From a checkpoint of a small transformer trained on Wikipedia.
Size: 14 heads of 64, vocabulary 8186.
Architecture: RMSNorm before each block, no biases in attention or MLP, tied embeddings.
MLP neurons of a small language model. Each row is named by its layer, matrix (gate and up: input weights) and neuron, and shows model dimensions 624-879. Each number is 500 + 50 x the weight over its row's rms, rounded and kept within 0 to 999. Numbers have three digits each. A neuron's up and down rows have the sign that makes its largest values positive.
After each neuron's rows, "fires on" lists the tokens most often at its 100 highest values on Wikipedia text that the model never trained on.

L7.gate2024:460485553486511504558519423499562429566463496565569556495571437502541638557563488524430409512538571398504567504456508564513611455427533496474454514446497489522516502524410519523449460482514485557579511468501522455501464479467496461492478564464522430529476416500502555443447534531516621575439419478541412515469369590495519493454553508543470503530511410497503548515526550646545512478431544586548532427431491493458484523403425521485447545514467529593497528419555566486485445565399489585526453421510412479465462549486478458440521572470539524545469476473436544434524557514471413440524573428559471464515620479397467547401503593520478532499463447514508488502452378499493505468547480548546513524548402503501521452547507480466523506481436472456458474529466504524481454548482536
L7.up2024:543494540567525488516565445507466472473502564479475544554515510532617610540489525512494431467466488514476551578493573463569496431500530567477508467514545476497429464399556506515579471482586473567446547502463613419383532471551486530465477505445495545511447546449523638450572452438510584504501471540608528517497456491464421517567472540564439432461510400577455530544504453500455471557370499512609402485571576474528531524394588622504567477486458524476497537567585550560474581527480416430590501485453437497620503471493452582570556413506506420496509502493513421493490533433591592395448475491459531567606484459413500570523457394506557508512421450520477486530474539542500475479392516447524551516499502562519591475573467422498547496486484510445499446442475518443446456525519579
fires on: " Ad", " ad", "ad", "ers", " \"", " sub"

L5.gate2158:407554513500465522538485507535460438475469451457422469461524541516459448633455550521469518587526473538459481609590543489472429531538568576509498498529427546510449446494479479501476551500470522470451487644460478597517422456508463531494485538545519518510542464441464485447486451460537501472484492502496571515476490400460516551414457520547549415547519499525560518433460553511538528514451489456432488506497529474358394591435445588485453528461528564452418506510532431423413510501397529398512536427530582537517581498558440525518511485495525481485511497488598495440549506500467523496505520600521496484487448528491477516555383544439552471510432523479459588511492409465496526570445561530492507522573487480625536464517454563486569475525587538528471556513404419538405464551504490
L5.up2158:452445549447482600592461512504451464541462504526476519538556518560515523513472554578465482456536508584519470505518485474534442543492556475512528500519610547470429405476491525552487568450542379526525503588436542469469384490458478566529459497510465588511532505467481456478522522470588443631504376525450535552504509486521544539446487476497540491539459509501559507447480377557555527482494442496442444507521450520425433541410453517458618551501579467508400417507567547466485463500421618460568512474531551459549542415531543543427557515464498503440489508507605399458471402484443499508447584528582466581487440527497511582478498471480499559480448542523520532578506490458533458552559439503455514487493473496540511530577477436631458421447499464510444537463437384502486436508465484
fires on: "\n\n", "\n"

L5.gate439:411517556410417537494506474512549519519557456516491515497482534560504512506543576515418436531504490536457461392493498482544457498554508433456560420500603442601500458489452527553460448549532571483519455501523527524493509437473534460518479488525453505588456483497460525515508469505409531489549529498551422560473519440350543460523409418446494526437416458486452469405558459556508591489509429445523528618492568497522516522447578476541447458547408497491498440587462513457504425515544468581572403517513454506485464533479522499509512441536540490493503457433430408505557443542526443531490462512497504517481520452556504601542528542474505557451574400545451530493464511509450574556421460499474506485487469446391540442517443514502515485516496453487479515539468574580481484551518534
L5.up439:526523507562439523473469443624455513496542463440579470461470552507459503421418446456521492433534558366477529501451416510533480438577468495353512450557370474459502426435445423497527541487461500455441556416588396423520498462499404545433508526560518451486547586518488443457518503487489534509465464505551478449506499572547542477514567478501480516524500469461506392502495517510554468484507493474495452491513608516452501526556415431533439516520537539464547455547459477469554485576516533540513503567564539407552504551419523540462541488458577449514568465454438526509526447326498423515402465494481545446504554533458543502507400575504550556588510555435526605532493463475468534581555509555452495563549499544477491523447476459507529488525503457431410565425530558433442416525524502
fires on: "e", "ia", "ikh", "O", "ue"

L7.gate117:512547592435569487534521542451586493499512442466487442501497454493455492529437495558497406413452552470560481519595502423492510493484526522489466472461499414438523610458537519474521458534542455506474460439475579493438523516544469435509535505449462476484535522529533548520542445535457382501506483534416548454448466440470584483442563447420449505479529482466447514511466408476561513474429535462498580466411462514549487473509530565535486500381509476491498460489538512551454512468539478538425495529469427433396615465435526498528470469507500497485399513486526537509446584422480436440531584537491515479568472572449570431510518479440562502548523489419480528489496564542516496481536463478534525528514479455372416531485480496517578445585483504479496576549512531480456527483501464
L7.up117:469511504513542466506467419433541540464533568492505485384595484532484512518458562566509509462472415587445471471583541567459585451449626531529533490492427439475517594463350527462522545448480509519496534472425534485476553425557495451483591549390494493459520412598512490533554545406533447400495611540447490485478435489600505430430591473477481465499541469469422479428457442511528431555527487476543504536444533490529508575525525552525530496506448552432517582513519459477516472507524491560373554406568407403500515472538554498541404464430491506472387468458513586525500581487515507453462509514553499494554416455467445441454474513537399468421510546507456504529483459490464517527528506490587474515518528461411429508506468527464474498530495542503537511513538639416455456411619546
fires on: " sc", " Sc", "Sc", "sc", " rest", " work"

L5.gate1960:463532544530529401482451562585532469525528406505510525525520537518488495517478486463546519515466593407539449537513488428417536511542476513577508561511521485547502534487440497449446497502436438541436490495546457456525539563475469497527550487600538557595382465563477511433471478481488525469497576456501596489477558575431496500444516491526537515427439423467557515518531517519487519488517565516525493517397547489475510534490540466512519428513517474493427488546478447485402563520514457498526509575510550500565499412478430560434574525502469496472499529441426506442577514517480578497482440368397520500539466488479569542430482504517479534470428468514451460521562465459553547482523463530398555489520493495423539564423495440537484448534479411540490542497567515477520421639533509
L5.up1960:508545515489546507465550432552567475575556561525523464532500554486538500425470490488462570578506504495550501495365579539558445426496633538491587528623576514524462401569522479457472494527551574494507466486452512527525456427481495523484628549546510501547493490497501639507441465519580522480460494425493458546500498532525517427459449460462523533495506510496531441531460502509505426575454461548478514528494574484429526518461483452536454488556508523472455481471497510583501485502433528549506501568524495489597464425549457416547461515506490473464520570520506394639426487580484460545481455505512482510457499471588490465518490582526467575510524462436561528563471516514508488524477480572449454477518403482467436533519479534480437503513541527534537512500362542451525498466515504
fires on: "\n\n", "\n", " | ", " L"

L5.gate2229:396512546497428487414501505427459436519572468466410562455555469464484475534420575540425440550520476464571565469555452333444528455512540463450537567431463503443440501526578462514421440513451467505612556574477493493523525439461509530475540454508450464473487580536495425426498525561486473587515502557466512471566420452442504542463483457529526441437577557442497505584447509489537596533446515492418604451488433453525520501485474390554464572537537415566550454483420507568534403425515524450485513514490491507443403398480531480460571479500587463478510449507548412463401561513424501461524485497475512448473500525465478489422502517531455532493375563431536624468521486517567469478467526518558519410528447513535483535529454513551485487506493542547534430537573499550499523565520494
L5.up2229:559528535503546442462517424455502557548474519472603538503494369566469477471554435523459447582525481516506464448498500518595403381529593482487577512413406469445383443559468406514517561496459400468504440548471506393575499432458569454422495433515563437553519505500506402569500523483524474470494403554488517529505455477528570440567515450506480507529467488505527476556459450560607523518504560493423506560577475497508542493529448440522521556535545408500493536557559571492410480478548506457457504459498497495435442442519496489424589562446470444408529502552548440454473579494563527449558599506529435496528500537571598559401513564593476589517434465470557559481610450512462481400574526525535507478560415490502602566493575468528476485622498457510502461530534443518496521466591495
fires on: " | ", "\n", "1", " |  | ", " |", "; "

L7.gate1571:466471463511475562377462588441453413500534534546566542544417444569498454422495546418573456498549455500632493473553554531427541511456569485381446470465446450555482565419484516526529486522542556497454483555456518498445477486501520506510492482456478509570469571479534385494501464567564564513400541432600477540558455480518526471522473543452551564582424585505448500466439485517479582602444469549496500591617561565510544448444460515485564485483474431493525529562551496579481480546519456478605416563596544534469469488460449435538497446519562548480479498466462474482469485537468535491496441491555501533487540489543472539510519521481534480574502489502466540530455549464441425554506585530426513541526515481433466487471447525556510497553480458487563554446468417370474561667451490
L7.up1571:450482511591498542400476608497468401480492507518463565463472437420502502497498472514571510528510436505543443415591500539518533448468567494422451638443451528509574523463466488539476514481489502399526468442522562404545504417489535454437525512498407383481505390464514469458657465451470508539524472494521426504518491512553491527460532528492474448506387554505362503523483467477518531531462538493436597522564581456550532566592495473506561503465511481563531508531579561501486448518436359509515515444477448554583500494533488484500458411549419542417436515541450400443399478580586549446534510499506486461440494496524444458565461450418502399557562560513409596484514555468471446506484425560415525572604481505473508485519471537475603543515536434522513528462503422523497553495592557
fires on: ".", " em", "y"

L5.gate90:422514551529538570471446419483560513520496526514468545522390522502498427432567506599572484528632514547599534446554484472474474495480556442539504486534516542513475485503517532556557508538444510527480491557482477562504476552565523446552513526458580513485529463566475443501480424555505464527421525469514481481425482456438456463480575513644504430503525473469493475459560456478553434552453542566493523485542471556487451453515569450455527467468634439461514520528584521463491451525457507448480550529449448438538487536545522514457469535523506522555445516546441516459466431468444554486383570436502531478530484453446532492499511539470540482475478456476413552539510545507446474573597545562500543481539578567479473455491487468557500483545488490441447488449577426409504499440454425
L5.up90:534435572499501541477503513404486538508555559486474546491430488552471554428517565523474507497528469495420480458534398503503510480531605412540466483534517479439521398489464517505514506436511526545447490459524487610573486601580502472514513525545570483579517499529532464542424462492533515465444492505509530573438552443545551474605469534572544511476503566528492517585512574465502468472518695481575501503478554468404400477426516535477517488431538479493540454482458531442476465567403533461458440491459535494480455538590463587439509414461508482583442571467465472440406535399448536445404505415543442479580496508422534540525448475522477523411479517547519509549551460463470482592469494470472540486455604542500483467486437376602501461553455487464485443510524457457562476517572472
fires on: " not", " that", " associ", " they", " used", " needed"

L5.gate20:494441398521526537555555443518520411468463488630529532590464447499497551524514467474579482472497501532447523492474463448492557596455500513513493605502465533443504457490586574583484541478495557520505471469497581469474530454423557553663542547487515423518491520434525534484602432500479485570566475576530514515482610350529436591422562394454470555446427519514547489459464500513511528481468449551460539455571497426444421571486520499480465480515394546552597491564424476483540499478520534482455505429600402489508516507527549596600548501407504516518554435481566511501485504502496468390498398510497576530513498500481493505496441469508486475573578505454449573512537481531493427430461513439403510469537491545564453462577511459571396431453545439488511461515444532525439495499443485
L5.up20:466497450599502550405514420501529527389496508538519458549539478549487455549556474666386499484536403439585468502489640493451504599525582568496578436465447572515525503442492517418447415459507500527408463565526459457509441464473563467483562493437513528547486469430500515507455541501528547397474468505455431509401595464434455460450504522446541481434571470433502373548535472558561448472449621442515533520480437485609588472515512459505475547529442603587451525470514411585549543464492464510509524542477506453512474398448457467497611464550541402506424525463467581420504499488555481516569508382568363478471486446444614553499459444558543493480544523492544512396441511513445543541514608430504504533519426462481496400425514525474601521387494466482554507426496515478465527620577405
fires on: "in", "i", "US", "ad", "en"

L5.gate1921:461499523486489429465472451486470395528535518459465503524494420531499504473505515510430490454455531482509509559470452503546558440452488537522594494539462519444501407560531471612479479486444475554525476451529497519518498484478473529515483474531476553593482568605512494486567547503510445529541539515570547478518506431448520432472574457517504499464466548510450526470465560495583465543499580465441499504399496491475561500536448469486541484633532574493539421430551478526447496452484412480572570485438504453529447476565500527556518583482486528510438507467584578376486446502414527527428549401456588503507493601576572479498539512530524561433510516523544443535508555505545541456498508493481538510602521527541509555476506570496503509539462478483555450510554409530446508404534455
L5.up1921:485490584473509484524535528426446521499509584446472502512535479460488456559476499511476421436502466479442499525447463455551604495486511663477510496480495543530540446550504543575522494469493467499575524495415441428553551462523569532601518433518482511507464525535453448506561474522556516529509355577529562504460484505569442485444529530535600452449419484528446457570456457471530520508546557559481422563494551473518582466534528438462580449562522536457550439473485530561519525490528530497456568467517506460604481533479492478538477461518487569436443467429556511456520501530422503450588496505528564472520483563662471538449478476485492457491507462436525506526574472500439466511467512540494474488553526500455581537498401578508474508511484491474577489625500451506532478460469475
fires on: " |", " | Result", " |  | ", " | Pts", ") |", " |  |  |"

L5.gate704:459495566562387510462519478535493500479495455511510459490473497437480472454526510414472411494569521501528550560361470542508558500468456532419557394481561486449489584535508537630584519438461465503438505491579474500476423429448382536547495486514534482579555496494559503518496409495428471501537466552493511408401520483480501572441486477545445629548477575521554446563409510410458583498411499539485498570546475492495482489551537505493543660503372505602515545546521468500457634406504478483504475467463480468531501550474501469521518523505404397583537502433506480496459564546525497472459517487466449420397414496408579384508451461411536591514451420428514513381534542545473508577446430497492461473352581535435454457453549456445461443470505437470554516492505552521585488474521467
L5.up704:520530508535541495448479478556523554493514514478413544550604439498502535523557565521513536423542443529451514509514465497457590525592469492615488453466469470445456449393457421500491452530481427513444443585473452574556518506496545521547519490511437440443483447449432582514536469459551503440486424562416515451474534588515554536480474487547476518549375476603467503533428477484425526526493557520419490559506549425413457477492558572498449554533393513499525527532529461486459498415496479501566393477550489546602492539515502556590552457480421499530487456467513488485501491500435520507448576524507541485503472393465515484548399476535473480474490481537374491516383453573537516549503515554524478541433456448460472519450498439501472581477491506432590468446496550477510512576525564
fires on: "u", " Ne", "oss", "'s ", " Can", "ad"

L5.gate763:530515492548477392514501446547417527523537533519491567440477569540529514470628474537539586481447423526471566488517523432566509523573504561413466490573512581583486488574415507544494531466520459533614521501585473514500414433534479591611500501523479540520459570447444467483435474469466527490561561541499555460450462508492504483466491507513535532498524519536482495501484531559498495419527549536461555519503568432542487539534600519515487551551494463460519525581531486525473515482537500559451534542547617485529496489585463438501565527544487546546482533505432532511527502401501503460594522478469514571538442449468600597415619621566546501503501431496508562492497512466431463512541449476474474564531525441486624397495449519428442562588476417410503502530507613514489529542515425
L5.up763:532501506608594433524419496453476496512472518461503488533534460482508547551534493493505526623409524443457566515544426525532456459574579580565514453460526604464543476408513474560521482479502490534527494445446494547505498465538527455547474489402514462514474590505477560502446543536451407486551475501488504515452527547458548561404479528513518506548597448539476470511512560485446475529593490502476514534484454430459507520476440632477538520524542488445520610491502581564550568454501462557474387562502528510452641458581506497520449429561545542459520535488431531558585432548425480523539459461450513547531417513547420473432540500512565501533458546380529558566387458417473432480527369515536532590526507540529580527519583517508499499484553477472501497492552559462390423484520448
fires on: "D", " D", " Gr"

L7.gate1443:425491593613462409491490547417559602490502522444330514568520500403596538446601467521554516514492533454526490549455403504509489432510486412567575450431583468544525454459586497539435549493420489516475545510520525526497498507524434562510495473587469537518519478535526510507503518453551510405414474478466614531464547398444475475498575434629504480493456416480501553542480546490491414486494596468473471552516482525518472431589456576514501401556497459501541530512576494439469407563563518504554524443477495518482507518516568468485482496473468543548534494492559426542473455495524486546511556556521552505473496571524487506560539506581486445482574488476525560433361467488510554530441518422471537487476508494579547492372518531447411560493515503577509597515610403566434548558422503
L7.up1443:517522483439413585573493570420565557481507515509557462518562527467498537503522493451463422511485425504530609404513565446503481447511510446555436464417543545562493488435495347484490548487508509494449466569404558586500392567497486469543463539431499440488504527550478478506551509474504518510529584492413501468399511529527590539464546493556485561455563460413503491445521529513512474515529501461474512514495437580466507459507508437524407561446474366558560465434530494445449510463477471588509471535513410387482428502454425520544523372410523416514498499488437494557505464486494520575492467547549562492504480558502530479478450460557457450463510479488546518501442476448493542559489545532523500484440489475567528480532576561506423495500482450545470500479524454589514534472428630
fires on: " in ", " In ", " in", " For"

L5.gate979:459363474497461486514546530475521557528554535540566561543522484522534561503566505500524534493536552498524519499450528451487317451501483513504474560429595482556564419495515522437569483517544595527409496494488547409519483480470436492561600483540500422488553528539620485517526433456536426508506490495501521506445532475442577496516553484541565524480479533424477461481545408482524431547489467575373457558485605453455480567563550421447456489486516423542426398408487519574475564555589498530531478570601516511507439504490515563473552507503412449457489502443491458583460537472494611593493504469459531492535477504494492550402464458622481570507502582539513480520579600508550518626569530518527518519597463408504551677419456409570518496457466622483595538507547545509476488540461434
L5.up979:521531478501508423523482548449494548552427498493466481481509552568437579424565616578472548530540512507525600447472559543508484528559568476495491518513494498532553363501554493517558422512460480491481527508504412456589458474395459466515554537530485550517471575509516533592628472449513452551507580441534468414482520472471467458496514504519643436504536465554417412548531463460499472512469481577494512554442591457359559469561463456431364505488587480568560613423494567478479473623532537502532520455539556414473510438449478523507521543445411448528500612444523590402541459564491495605431491541521523448545561575431346508393516478503509459506510494508538518543449505419458486533504443490431490504541475534497473540438500505502566430488525424484527370523558536501529510489613558
fires on: "\n", "\n\n", " |  | ", " | Episode"

L7.gate1844:479477518486565466537407402515513493523467492568537452489474514557490357537444455414437499440501530442492436616552548490423541491416512604506453511540501532476484506521455495510551603507540534498440440491515524480575576426522562424525445570453567515414513519551572471491486552507523491449416521464493411522509421469559494548467551520570558558404511402601505454560514477534627586500548524524537503550492472538450494406564432608408517504480471527462512465551459476512448526454528543539473408468570521538506464449526492526538448510559451539472490453492556544559382521482584433492459494523418545454481554562509435455539557450485501518393470459509514476520463506481412484433491605536481469497549439509453527434458449494479465484587472577504550469548484533548386478493456471
L7.up1844:562513514642568530560465441466516516443516460461480489475410518519449542568555475504487443514571505569436556495547495485490525575479531520467479398564523483472507516502436457590551524560454588484531515517417503444508492407443511423433540525440447520484560486519494499524549504492539474501590471425499554459573465467450493556528499474544612461543472497572467508486456535534480525464506567661475515400482426389509419487522499440475455524538552514433514399511570468478521522590515508563472435501481490511521367577397538429520429499554535405505402476561521602521491484509575467420404461486423580526471508473490482487422407459555515454464455573515412557504433443479535463496422530306502474528595519526563471494526474455525386549476553423491490450512480433458596522430460515
fires on: " J", " | J", "J", ", J", "| J", ": J"

L7.gate1667:538436535529461508590457497578506481542406341530451537435521449452482457482447568574493507471556521548399460492527502551617461523549422415471422501468419424543478481468517525464471497518525501467537485464499521448497451496527448589495442470504557478478523581508470481506452484510444499396550570490446453520507490429471468443416476503486525508508377464421624459425403423498395452422465453595485468465556516491459521541538490471526502484499527546400515429451576434450408586412507582472555529421567538475483474413580471526552457464520598513568484592492482522439536477564467525516420544529454440556478530522398544465521536487469580492561479428498460409464438497467464425552541563456543528522560489475485575494486498519658552459539483406532485450485464509442487468519411495
L7.up1667:531471568610459561494622466639523453501572504475560590477538516461518518496488504390515468454582489496573552468562426547463546434488473496362547503484503472500429459457458589559472602496559431426547532515532516495514506597479527431400445531385481554555531443434534623537440567517529519493507455506557465462459473468518461465533419464469559457537519514548526581501469458436467509498524481441534460548492475463465448461519534476526538445473450572542458422495474535489464632552517535466497439526536417547571618453493501565432519580472462486475466509440525538501485554475612463502564519468438418538498543572577481467542459471478409537538559565511534534525446575615487609479447517450558536634438479494440577565469391478409454541432612510461546584494530475521581444425509527
fires on: "ed"

L7.gate1764:510488436475464473506424546507365572589528488392496400533545458492438464435458596528497427515519505429540469435467526483467509573557594517535498500457517440464551401454560485442493473549547517409521498616488513510532453525509472600390559459532446467498452545455517450530464588531451493456522393567516517547445560504574466540544431504559449582491435553454484461451471492510566472650428457536505422490550461514623506432545584463450518525459483516457468516536459538497525440427530481449513420516483500474572409457468421524538557458485474519591342465501418493527496458499585491479486503567525520493551435580446536472480474493466495421493518528571493464481521510471516509476441473476564440514499422514606470425553460395507503433493435522515422517455523514562469514574476537
L7.up1764:449614559494432440463489497582484397455483460394491497576569485502494450536493485460562548519532471449550469584445425504546477471432525540534490468524534426575493482501515537581429513478529483463439559474474529396481453562522436529516500543554450522392509437516525548535470409480490513483508465512512437515487502525462523587533557451540592447550588534404504425498527538591438527410458492534487499617465480516467406423412500575438533505459530477568481526440572577509471485438529576478531493521437505553497461595563468536567447452603504456409472458549490509462501517427471513510407518543483528469485464478530534466509483452504476502481494437567500467505584497493564430564499585463539467440493497597501484431487456517496443435532405526510540501513426529555501561554424582
fires on: " sh", " Sh", ", Sh", "sh"

L7.gate162:514485513470510400419592598565552484490603578521572549417542483485420504441477540407493399585436469482491471556498460534511509476453612592577463475486471504492445483425497534548484461469470514622435450529526558436503476452512485488491573502474549506506487503437496512561492513480516466562510508487518522508562559483508507477536542460522483513523487531460509513449437463453596405527449460492566489524498454549576457545540502470544510483545405489497490529417493490488620496544518516499475554561444453502492499443576451518533525419491611551482457552547495523562475512444565371572501397440518506613545442529506481454407516513517472570488381455463481612502572376477555533522482399571523441579462521541576487336467392484399517512561392479486503571522529429517564458470514512
L7.up162:433484473532472465463561520557440403523539510537494593463521514458548446392522520444457443520591432552576467512548508510502599461500449512488535510445481466375495537376360481534484541417549554628464559456530452514434515484427532551449457452470418468549515527472407495549489548443560444573549555508437448431520502456546517428458456510415410476542514447494474491477525497496555566498456421473504440443511456535493515492556502405387456482559510579550492524501499509397473540491561551554488557432530472475461558472540427473551483425491479550569531576506538573489467577496534508558488395474520462548476487553446554482469543582456486346442559475492520545508586517502563584516467433509515543513533551448565514489405430533460465538462486535479487468505513557555496479482609530
fires on: " Gl", " gl", "sc", " sc", " Sc", " gold"

L5.gate1042:481507544541468557523566435438572544534394463369414517550482530513529565482499546455497527524492567541535493476524463416429521476569420455451614466620455514469550503548545556534523508386521513416416491471508506429507485452548557550509551540452497471483467479494444463532530450524397510485495519479564402520503517382366625496404470538403552455438396454503501529555579550572523510507468593520529469520454520595556513496497435340454592415562575495454518443540561489499439460493458503434474410477554531462495379500545522526513539496480490492581519467408482518494461442459550469454467541508549358524508442467435425483512529525590464512531543571536592568533431502490505439550381520501445522486524521410537545500526563522502575513478461506540427471457541413589517505504487537
L5.up1042:517537487414569499466525458429401595497434563406396498466498464488503574461528554589542449489525601428528378554309485524523496496387498488455446422461555441590505447485458493524507488549419512567527491534549490555449416459541531586484560509538482538556482539546480460519443454523582404478512486449468538454497551529475487568524469454458478508551463373440544475567542445433493582420432603457399514475489509580552514513492561585458506460550491435613514489484535456525516526457437515545426503541489517548574468524524490488503450483486442486504509417554447480495509491482465532465601421535530543470524507587501483517462587523547503469509532425500537563436477542359466536485416508521543521496504464524457513509478500661493460480513544487490360447558561458420390478573553396
fires on: ",", ", was", "—", " –", " was"

L5.gate1365:479458448537401409516438521514489533492452466451508498508538559569500472542502592509466524500520534465495610538495546549504509416529613543506452600566482508510531393479489533492396459453560464452523547561596506471561530531525371464531513431504467507620473554381495482523592466514519516468567460430492471492522447409507442455512574436470531454575507514519579453394544396514505436443448449449470494566442474524383487415552522510505453467608558471479501487484514530531488495479524526532519488538555543493541482439523510539384520556498449421514531470458558465463535498526416479549514472534534504518531517607553477495560524504588492581456449420541500595510529454509544532509498459517486518534518475430478553558557469439519543448478525495546526531481475466433508518588508506
L5.up1365:476453460508394395480442464501501467464465471437514506486503487599435382530518607561494500508509495444478528479412517566516457468510558505505503638632504512455546377457449464442415504476466407396498413575552474458461534581495465509532556487499384514610452443458566489465559476477537535471514511480515455438597559453427489475500584471561508473586499514497557491384543363499539475501564494511421439518485567447371474476526535474527389401548476479570487496531513463517449471458526535494519522573535510492458502446535512513414440504491458462503577518446584512422498568527423507537485516559535478496512509605527489489459476486570507546513497459515554554507585463540529498521522491547414481508511533418504567499565427474445551433528558517510403527475522447446536499535538509
fires on: "\n\n"

L5.gate393:451482443466535406539460527471519513429437591555446517434538529584540472508504448514503662514553501473402486460470466521500519536489512490484573515537529515548542520543506556550539523516524532490505562551478510496421522534458493474575463533533592462600490504522457522564607478606529495552567404571418558574479559548426565484515501467505567499512482489518456455475394494473440437503459505531521463555529462487530571484454531526444516561566528580568512492539582593507422462427433483515550518588492402495489445528533464452572499469513468538563414534437421459459539487435476554566446495425495570439482488533517525519478505449408522532539557431567465488542482566478519634478492456493504526496529404497523558481529371516355534475532428481491522484358344540537625497556450519
L5.up393:412533533452509500430388535474491459527407499533441490455445591495486534485498548490429346494468551536562397477505448495470542507546510561440592420527418573461452473463555479411548544556491481483444547541472548541482473469488450532477431545461559463540480494508468537511426434451512518525456493539486554518501558473488464638500430531504546464487513500506445536558408502542596462489385562581505513504555420429467652595419470406463504543478502492565454531467501518400543522452496551608513581531511430432539485452545521522528451413508504559520490497498507502402435498491433514441495457441466511458474476412472471565632471399453483522460467538458556509483535509508404614489533482502600563590476451409552508539497497481425494414490477441440485470494468446477534462532475529
fires on: " dis", "is", "re", " Tre", " tre"

L5.gate602:479546496521460542552436400477549388437451433458501487460468560546518549532508539498511452519456456459443398457507654535546595374518474548463488491488583464557476509563523547375472416444498540398447554506518533432456535578536570384503511479509483555466446527486539480502423511454499456512527517427527536544499499439437536481482531467470502457508580480502490462595474542409511453553580431473479464440581530462525505479466449475586476422498545526511615409499564564389421488533394528549439576538477440480551487377538505464499466559564488492509508508556406530594496424480494575431440548452489492488484452520454535506517491530563545633513438468503437480476477444505564544539505614561565551524495471560557395557495519501423491439526463551407485463510533497484527572531541503
L5.up602:487501584475511598537417533438473485459560593512573504484495463507492513380542486585563496549446560471494365396543493510589446501448489502492437483537524520539511468471549483470486507500473470479462563468514625431502556482547424560449574533485545396442533476537434522595565463554487504504405447471462465508511513480554453568376501470567562458438420514567444538452451478496517438404432533569502523497506449546436509508454571484493518442513588396476596609465511435496411511454510581565494490569494478480577556506515444395445548412530422556559502540518475398469509512475474570453494566507419509544436551477517460461505471503472448528611562487472519548459587559449557491458597487467549541451541472512388474512547458433498563542472520465501416534445570450525574542512524531
fires on: ":", "-", " or", "\n"

L5.gate1271:542527534593511466477486457495491527426487352510532549496523591539445495479537472514519604541422522536436534484473551510474496510580423462466553450602480469494540494489486463494493566434525497463451459523501537480548610503524504487474524529482496470512464471477492502518505378477538477584486540517577430476364500532480580493459525468383507518465502359536469496520520543408483499507463448628472541530421540562493524509562576508436465378621490478481482483521553496468403402468512433539538365491513574483562472450542499660507511458488460508547479542451424512509464418430435545527509560496506480479511461508549443409478498469584446546531497473400546520509483529501464508484404491503406506472534505417496571559475527520524528488445486520511436470451487509551493467550549559
L5.up1271:467499446434523532511535436471535580509458618491454589489541523463405508517512570464476545613498636515505468436439493548559470491505535510448460460499424521432455481499546553562532441395487552415506494395534510478504492464505564470525492371543486481482518441465431472412481528523545460469454514479506641483477506532526483513439445506478492519410582474509403587444525496451624501464459551504542582548500460514394509540527401512398521493502480496503456445587621502472539498482426471542476495516504539538404436586535542497503430529539469482498474535458438508536532454478555530463517480493525475440520445476608499472474535472498413514548528499512538554486473602483490474472481542462518595503492421399537608425482618587501494523508516446537451396465445526405546499604535515
fires on: ",", " –", "i,", "—", "ipp"

L7.gate824:512574442495534524496455513572533462532586454489598593418554502490440463540433413436474501454424536505595480527493525450564549555580550449533467591458552555564444522537445477550569560540520518479503530491494469514562450474538465545516540560319486561469429487570568538493515473485530564546502631435435534555459471501453525460531491509534552512516366470479422455525510481484489439479528492513602529531403520541465435415544542467515575522557459563495473518475490592497528443422576487486486489475534550519446460501471570553464467449494428447509500554531483465486505461449471488543540385395472501480558591537424335491546477452601459526515499454499492537502520447488548502485485559441460505504594476513483439509459468581575462418490496573522454525497445512571484500522439479
L7.up824:433443449538519449506553550630516497441519506508484515524571434414478546543512463437562460458520508503452561526499518566524576482485499510402506451500503473420497482464453579469516466576469554489541572462569497507493436438479518444547473461587527514511499462533532507493461419638556525472482519521490553500533528590430457534469494517452519507532483561552456500547483485558557497479463523530520471549459491520541505489463501524553588516436446490514451524480515479547459420422525540513452516467536434571383520432484535550569492437493531459459445582473561611498531541464441488482478551484545504576513643514525532397584558533546533394483425469493549588500430385576457504470568606463563537521580530525505451499493520512616451482543530412545533583481410561471533508570418534
fires on: " J", " | J", " dr", ", J"

L7.gate2157:496432496533509598515402506448478491535491568513561549573418591410548487490496395553426423558460599537511591410456545398447535477488516535412475379398558446433312433486479456583555495513502508458411525505401469501480445479455478467527405485530567554465501520458476529550461550549563551505494501479490439444538445510555437467500612595523466482496432490597492455476518501569481513547518494519532525550394579438514489538473539534565525542533449498590553512428552573547530548520499556575527535583479430468476527433465463446445553492646516471519507526524471505427442535494485514402484533507507599512424546515514516580532490603528400459509511560552481424482517524553554542456533560563558480501489573471428510591452541529623458547417510506482415548453446487447570474587385546
L7.up2157:493503534556598537485452427535563597573505511499507485540509478551571557540571508518478478507541513431503464575524477494497594417584529518475554498358559589474489481509462580576554612407547487475437515497477508512402516441492473543520465523506487498527551459469504496544482462472461482557477532585546507400452492448396533524579440541540485509542396627483574554488547555581472541497428518396561480460441480520494549483612519491579473523503484518568506501541495511440504439522512527474502502479575596569554510479494460531444575440458545558597470426490469492390476542518404491433562557416470505457479495555604474556596489514424514591507453507487526585488433543531500624462454545526535546569550559516463482544519512418484509493456551460498503402470464505612521429591594501
fires on: "ers", " pers", " Pers"